From a checkpoint of a small transformer trained on Wikipedia: 9.18M parameters.
MLP neurons of a small language model. Each row is named by its layer, matrix (down: output weights) and neuron, and shows model dimensions 192-255. Each number is 128 + 32 x the weight over its row's rms, rounded and kept within 0 to 255.
A block is one neuron, or neurons of one layer that tend to fire together. After each block is what it responds to, as a language model described it from the Wikipedia text at the highest values.

L8.down16 [117 149 119 139 116 134 127 172  64  75 140 108 155 110 165 102 129 150 159 155 106 166 165 150 109 119  96 120 118 122 116 169 222 127 122  76 173 143  79 114  99 139 100 150  91  63  93 100 124 135 169 157 141  84  67 112 120 127  86 121 168 128 137 117]
L8.down26 [156 152  78 117 140 150 104 114 166 130 112 142 179 110 123 119 146 126 130 119 134 114 104 176  64 157 121 110  95  96 114 103 165 153 117 109 120 142 134 188 170 120 178 125 109 118 141 112 116 197 124 114 143  67 139 112 144 124 160 126 188 151 119 175]
L8.down33 [113  92 147 103 169 129  87  87 106 138  54 135 184 185 109 152 129 149 205 135 107 110 147 169 105 117 104 135 128 101 106 122 126 164 145 179 107 139 160  96 143 114 190 133 143 136 137 103 102 171 107 145 164 154 156  94 110  70 167 127 152 116 132 101]
L8.down971 [ 82 139 141 126  85 104 129 149 164  80 157 163 221 118 108 135 121 124 122 101 150 132  68 172 129 195  93 120 127 147 141 113 121 129 117 127  63 168 136 104  74 150 136  87 130 129 132 159 156 113 193 128 136 158 135  91 101 152 104 197  95  84  86  79]
Description: Pre-year date tokens. Tokens just before a year number in dates: month names (15 January, 31 March), the comma in "May 29, 2016", and "in" before years.

L3.down52 [140 161 117 144 114 163 142 132 127  77 146  95 172 145  84  93 153 184 145  89 160 148 135 146 151 162  81  73 130 139 116 182 153 189 104 147 119 132 122 145 133  88 174 148 186  81 109 180 128 160 123 129 160 151 137 117 107 128 142 105 128 159 152 139]
L3.down331 [131 135 136 171  97 103 134 116 104 175 112 130 195 125 143  74 135 153 207 130 135 121 130 102 114 135  42 100 127 152 108 130 111 117 141 126 136  81 179 141  82 154 117 133 140 196 122 122 131 150  66 151 163 183 136 146 135 101 153  85 165 124 151 120]
Description: Word-completing suffix pieces. Inflectional endings such as -ing and -ed that complete a verb split into pieces (creat-ing, follow-ing, appoin-ted), plus other mid-word fragments (h-ist-ory, beh-av-ior).

L8.down403 [144 144 108  74 113 141  35  53  90 176 164 150 118 138 113 104  81 130 155 162 142 135 154 145 113 159 151 146 149 151 175 135 173  55  87 109 141  93  96  94 117 123  95 109  95  98 134 127 137 144  78 136 130 143 140 157 108 180 107 160 102 165  87 138]
L8.down616 [ 77 132 120 166 121 103  77 155 140 134 161 147  66 141 131 144  96 110  99 137 132 152 144 158 133  55 123  70  97 108 105 130 150  98 114 170  50  82 102 132 116 157 171 123 107 111 202 111 125  98 138 123 105 153 120 144 163 156 115 141  75 106 167 112]
L8.down646 [109 126 147 120 118 102  54 126 160 129 138 204 135 174  89 125 135 137 136 132 102 102 133 164  78 133 116 149  76  87  74 183 149 154 111  95 107 102 100 146 164 170  95  93 182 140 134 129 132 150 139 169 161 152 176  38 106 117 133 131 174 194 135 152]
L8.down896 [150  74 118 104 164 121 101 126 141  65 105 122  87 145 138 143 145 120 131  73 169 126 112 175  43  71 141  92 211 111 144 157 126 158  97 133 144 154 117 126 115 140 172 124  94 106 114 141  81 115 163  83 138  57 133 150 137 134 156  73 216 117  77 113]
Description: Mid-word token fragments. Word pieces that start or continue a split word, mostly byte fragments of CJK, Korean or diacritic letters (Ková, 李锐) plus English pieces like Al, pre, ear.

L6.down57 [ 80 134 116 155 123 140 101 169 135 143 160 101 120  57 120 111 115 149 142 150 126  96 128 125 116 120 138 205 107 215 152 131 118 172 129  92  74 100 106  68  94 145 136 108 109 158 124 133 100 121 115 161 153 118  62  79 142 123 142 148 221 127 146 114]
L6.down109 [100  68  82 164 134 134 111  97  85 122 145  67 139 107 138 125  96 138 137 107 149 105 142 126 156 145  94 119 151  72 180 140 124 201 189 126 171 107 160 180  92 126 132 130  84 160 126  95 132 134 166 119 229 122 104  75 112 150 139  83  95 135 146 124]
L6.down253 [121 164 119  79 151 138 129 152  75 140 104  87 113 136  83 130 147  82 140 119  47 133 152 153 122 112  98 149 135 187 113 162 106 112 136 149 101  96 151  81 138 143 101 115 127 133 106 149 120  87 167 151 175 202 102 171 130 149 128 129  72 170  77  86]
L6.down353 [145 128 126 117 188  99 108  94 144 145 159 120 107  99  76 144 127 137 154 128  89 111 143 147 115 119  69 165 125  61 128 168 190 153  64 158 134 133 147 121 112 105 131 145 141  59 134  95 111  39  63 179  98 138 116 141 141 151 172 162 165 168 126 169]
L6.down417 [177 117 145 102 188 139 143 122 134 143 111 122 108 120 120 128 155 181 194  98 132 148 150 117 105 176 137  85 113 157  97 177 131 114  99  66  66 147 116 172  86 106  47  78 170  49 143 176 119 102 110  87 137 112  82 101 159 127  82 120 101 137  76 154]
L6.down528 [135 172 109 162 129 102 140 156  93  98 158 160 147 126 211 116 115 182 167 148 142 102 140  74 197 122 148 106  67  94 159 114 140 206 106 131 131 152  72 171 142 119 109 133 138 152 145  41 116 111 117 146 182 112 138 114 134 179  97 132 117  85 119 143]
L6.down667 [202  85 103 150  70 156 138  83  60 140 142 164  84  86 128  87 148 101 137 161 174  64 135 125 202 113 127 124 134 169  93 105 140 136 110 149  96  83 127  93 106 138 141  94 179 141 128 128 162 119  65 148 128 131 122 157 101 135 114 119  99 181 158 141]
L6.down869 [147 155  82 109 147 126 130 125 128  90  94  93 107 123 114 163 189 102 157 164 157 166 173  51  93 135 114 136 175 163 150  98 112 129 122 157  92 113 134  94 131  60  94 163 127 194 150 136 168  81 152  65 113 147 134 183 138 115 137 127 131 196 121 173]
Description: Mid-word letters, accented. Word pieces inside a word, mostly byte fragments of accented letters in foreign names (the ó in León, í in Rodríguez), also plain pieces like C-ir-cuit, b-ro-ke.

L6.down169 [204 117 159  95  51 148 112 142 171  90 126  67 159 177 144 114 125 104 139 107 137 148  92 170  76 162 158 152 115 155  85 136  77  91 146 225 124 129 134 154 120 143 125 162 151  88 160 100 130 174 102 127 177 169  66 122  98 136 122  95 124 160 177 177]
L6.down218 [142  92 141 176 153 123 170 148 154 123  89 103 123  94 138 163  77  61 143  93 161 118 104 163  91  91 157 109 158 136 100 111 108 209 164 178  57 114 139 185 125 100 103 119  91 149 153  99 145  94 163  70 186 138 154 151  89 188 141 165 145  49 110  97]
L6.down270 [114 151  91 150 181 138  54 147  85 109 149  95 152  96  56 126 111  81  95 152 160 143  42 140  28 162 142 143 134 117 128 164 113 172 116 164 120 135 156 151  91 122 126 113 167  81 119  95 104 103 121 106 113 129  57 179 103 118 127  80 123 162 149 115]
L6.down361 [151  94 164 177 100 132 121 115 197 166 116 122  74 162 107  97  85 164  79 110  83 101 124 181 122 117 151 140  85 133 161 111 127 124  98  87  50 164 143 171 165  99  93 143 118 218  82 123 120 154 149 111 124 148 134 123 147  92  58 117  36  89 121 131]
L6.down430 [129 127 127 112 141 118 154 176 131 100  80 134 103 143 109 189 149  79 134 135 166 117  79 147  89 115 146 118 143 137 105  95 116 135  64 130 159  66 160 140  32 138 100 120  92  97 108 109 151 151 156 127  98 137 154  79 150 123 154 149 127 146 167 163]
L6.down466 [151 125  85 129  88  70 164 119 162  81 106 119 147 108  95 148  82 116 109 108 159 111 183 129 146 135 165 102 165 148 131 155 107 118  72 141 139 134  92 145 125 131 134 159 136 177 158 106 132 119 142  88 112 167 130  98 124 123 111 117  85 181 168  67]
L6.down497 [116 126 107  99 153 157 153  54  97  99 138  85 137 121 156 114  37 157 113 131  90  83 138 162 162 162 112 133 145 132 138 101 175 153 176 210 114 119 156 133 184 163  48 121 136 151 116 219 156 103 125  60 125 101 144 125  82  55  82 120 163 140 145 155]
L6.down1020 [163  31 102 124 231 107 161 101 108 135 104 110 130 154 134 122 136 132  59 148 130 124 101 172 173 137 105 122 128  70  88 170 101 191 159  85 143 113 118  82  66 178 141 179 117 151  93 167 101 142  71 112 137  80 122  74 161 149  76 167  88 140 155 121]
Description: Calendar date components. Parts of written dates, mainly the day number after a month name (May 14, January 25), also month names and years; occasionally mid-word pieces like "or" in temporary or "aj" in Major.

L3.down227 [103 183 112 132 178 104  66 126  63 145 165 120 169 140 174 134 119  97  91 121 155 132 148 153 154 106  89 178 130  88 102 155 152 139 107 145 146 132 137  84 127  77 141 165 161 162 131 168 112 104 127 109  85 163 118 144  87  99 137 158 155 130  76 163]
L3.down606 [130  85 114 103 147 130 150  93 111 145 123  85 130  78  95  69 151 164 119 125 110 127 152 168  62 164  95 109 205  87 100 109 135 134  87 129 101 130 182 156  97 124 130 119 205 138 134 146 110  79  71 155 130 153  80  95 119  96  83 103 150  79 158 178]
Description: Word piece after initial b/s. The second piece of a word split after a lone initial b, B, s or S, as in b-all(ot), b-ound(aries), s-uc(cess), s-oc(ialism).

L3.down200 [138 142 135 111  92 108 119 137 114 128 107 189 145 105 165 115 174 144 180 136 156 165 106  37  82 147 147 146 104  86 101 154 184  96 114  51  98 130 135 109 166 158 116 112 141 185 187 181 144 127  90  56 134 176 206 114 134  65  47 121  75 140 151 112]
L3.down504 [ 92 125 168 186 129 148 101 189  87  83 197 123 110 116 118 176 114 132 180 137 142 148  62 154  67 109 121 135 123 125 182 151 112 151 120 111 119 118 103 153 161 140 141 141 147  57 160 148 141 139 164 178 166 155 210  98 105 119  54 167  94 170  96 104]
Description: Mid-word continuation pieces. Short word-piece tokens right after a word's first letter or two, mostly h in Wh- words (White, Whitehall, whale, Who), also n, ec, il, or accented-letter bytes.

L6.down204 [156 132  80 131  92  64 112 140 111 127  77 105 110 160 174 109 115 129 168 145 127 119 123  91 126 162 150 149 116 121 102 163 133 198 134 126 106 101  96 186 131 136 114 165  92 129 125 165 159 129 113  91 149 112 160 157  96 137 117 182  89  29 128 131]
L6.down303 [142 146  91  94 140 128  66 139 116 107 120 111 123  90 135  82 153 140 141  75 152 165 102 137 112 107 130  33 102 120 105 155 171  87  99 173 173 170 109 107 121 163 151  94 111  64 142 129 140 130 115  85 193 114 101 129 116 132 129 119 142  92 142 125]
L6.down383 [ 68 175 162 129 166  65  91 121 153 157 152 152  52 104 136 140 131 144 121 125 166  95 148 112 135 148 177 158 104 146 143  61 154 146 115 168  95 144 128 142  95 134 136 138 155 105 113 168 104 188 152  47 105 156 107 124 150 158  75 130 132 118 101 136]
L6.down434 [156 185 113 117 142 146 155 120 102 100  70 116 163 119 123  27 142 151 141 163 149 132 159 130 126  81 148 161  98 158 114  87 160 182 152  97 171 146 178 145 156 161 148 153 114 190 134 143 176 154 105 108 126 188  98 134 190 153 147 139 114 120 135  97]
L6.down449 [137 107 156 143  90 128 126 138 155 132 177 146  99 176 140 137 119 164 134 149 104 182 117 125 130 145 143 123 143 138 154 124  69 104  50 144  69 128 197 110 109 135 183 191 118 148 176 205 126 165 107 143  87 113 153 112 148 115 149 154  32 170  44 112]
L6.down537 [104 136 178 129 108 153 151  79 147  95 147 112 192 138 127 109 137 164  91 157 138 198 107 173 146 134 134  96 170 228  71 123 134  82 110 144 163 103 169 113 105 110 143 113 144  94  87 115 144 144 103  89 114 145 134 112 139 136 113  94 120 110  88 152]
L6.down649 [123 134 151 148 250 121 186 149 108 128 136 116 103  99 112  70 106 144 142 103 125 153 100 113 144 134  94 140  70 160 161 172  99 159 106  55  73 115 148 125 130 110 137 157 130 116  64 128 152 152 164 121 140 153 111 128 134 132 115 140 166 175  68 106]
L6.down757 [142 103  88 147 122 132 150 153 112  40 123 106 169 110 181 101  94 153 145  52 132 144 105 118 172 107 143  83  89 133 143 126 133 154 169 146 102  85 187 102  78 111 165 147 141 126 100 161 135  76 126 115 124 171  98 123  70 197 144 129 152 142 118 143]
Description: Transitive verb endings. Final inflection pieces of split verbs, like -ing, -ed, -es, that take a direct object next, as in causing, emphasizes, supported.

L8.down37 [163  91 150 115 197 143  82  83 141  94 125 150 175  88 132 103 154 182  95 105 192 120 118  97 162 180 116 108 117 112 141 100 136 167 134 186 173  45 174 178  98 110 127 154 115 133 157 166 138 130 130 142  80 127  67 145 137  82 162 149  93  91  96 155]
L8.down209 [ 89 138 150 178 121 124  76 151  88 107 161  93 137 123 122 100  89 169 127  99 128 131 128 123  98 115  96 137  94 117 148 161  62 114 108  84  72 139 174  78 100 145 119 183 106 112  89 174 102 206 171 148 199 128 154 156 189 161 129 152 105 124 128 125]
L8.down312 [117 158 138 102 160 169 147 103 137 129 145 116 146 112 185  49 182 111 104  97  98 187 124 147 148 138 132 138  79 191  94  75 179 120  87 111 172  68 112  96 141 161 147 149 108 152 184 139 106 134 126 129 172 101 100 122 132 141 164 187 108 200 110 180]
L8.down887 [154 151  76 112 100 136  89 132 130 112 133 160 155 104 178  83 146 121 150 123  96 175 124  95 138 140 118 146 134 150 107 114 137 119 108 163 145  50 135 137 133 115 159 208 142 132 162  89 121  75  68 106 179 126  92  92  55 135 140 154 147 132 130 135]
Description: Mid-verb word pieces. Inner or final pieces of a verb split into subword tokens, often after "to" or a subject, before its ending, e.g. priorit-iz-e, to-ok, rece-iv-ed.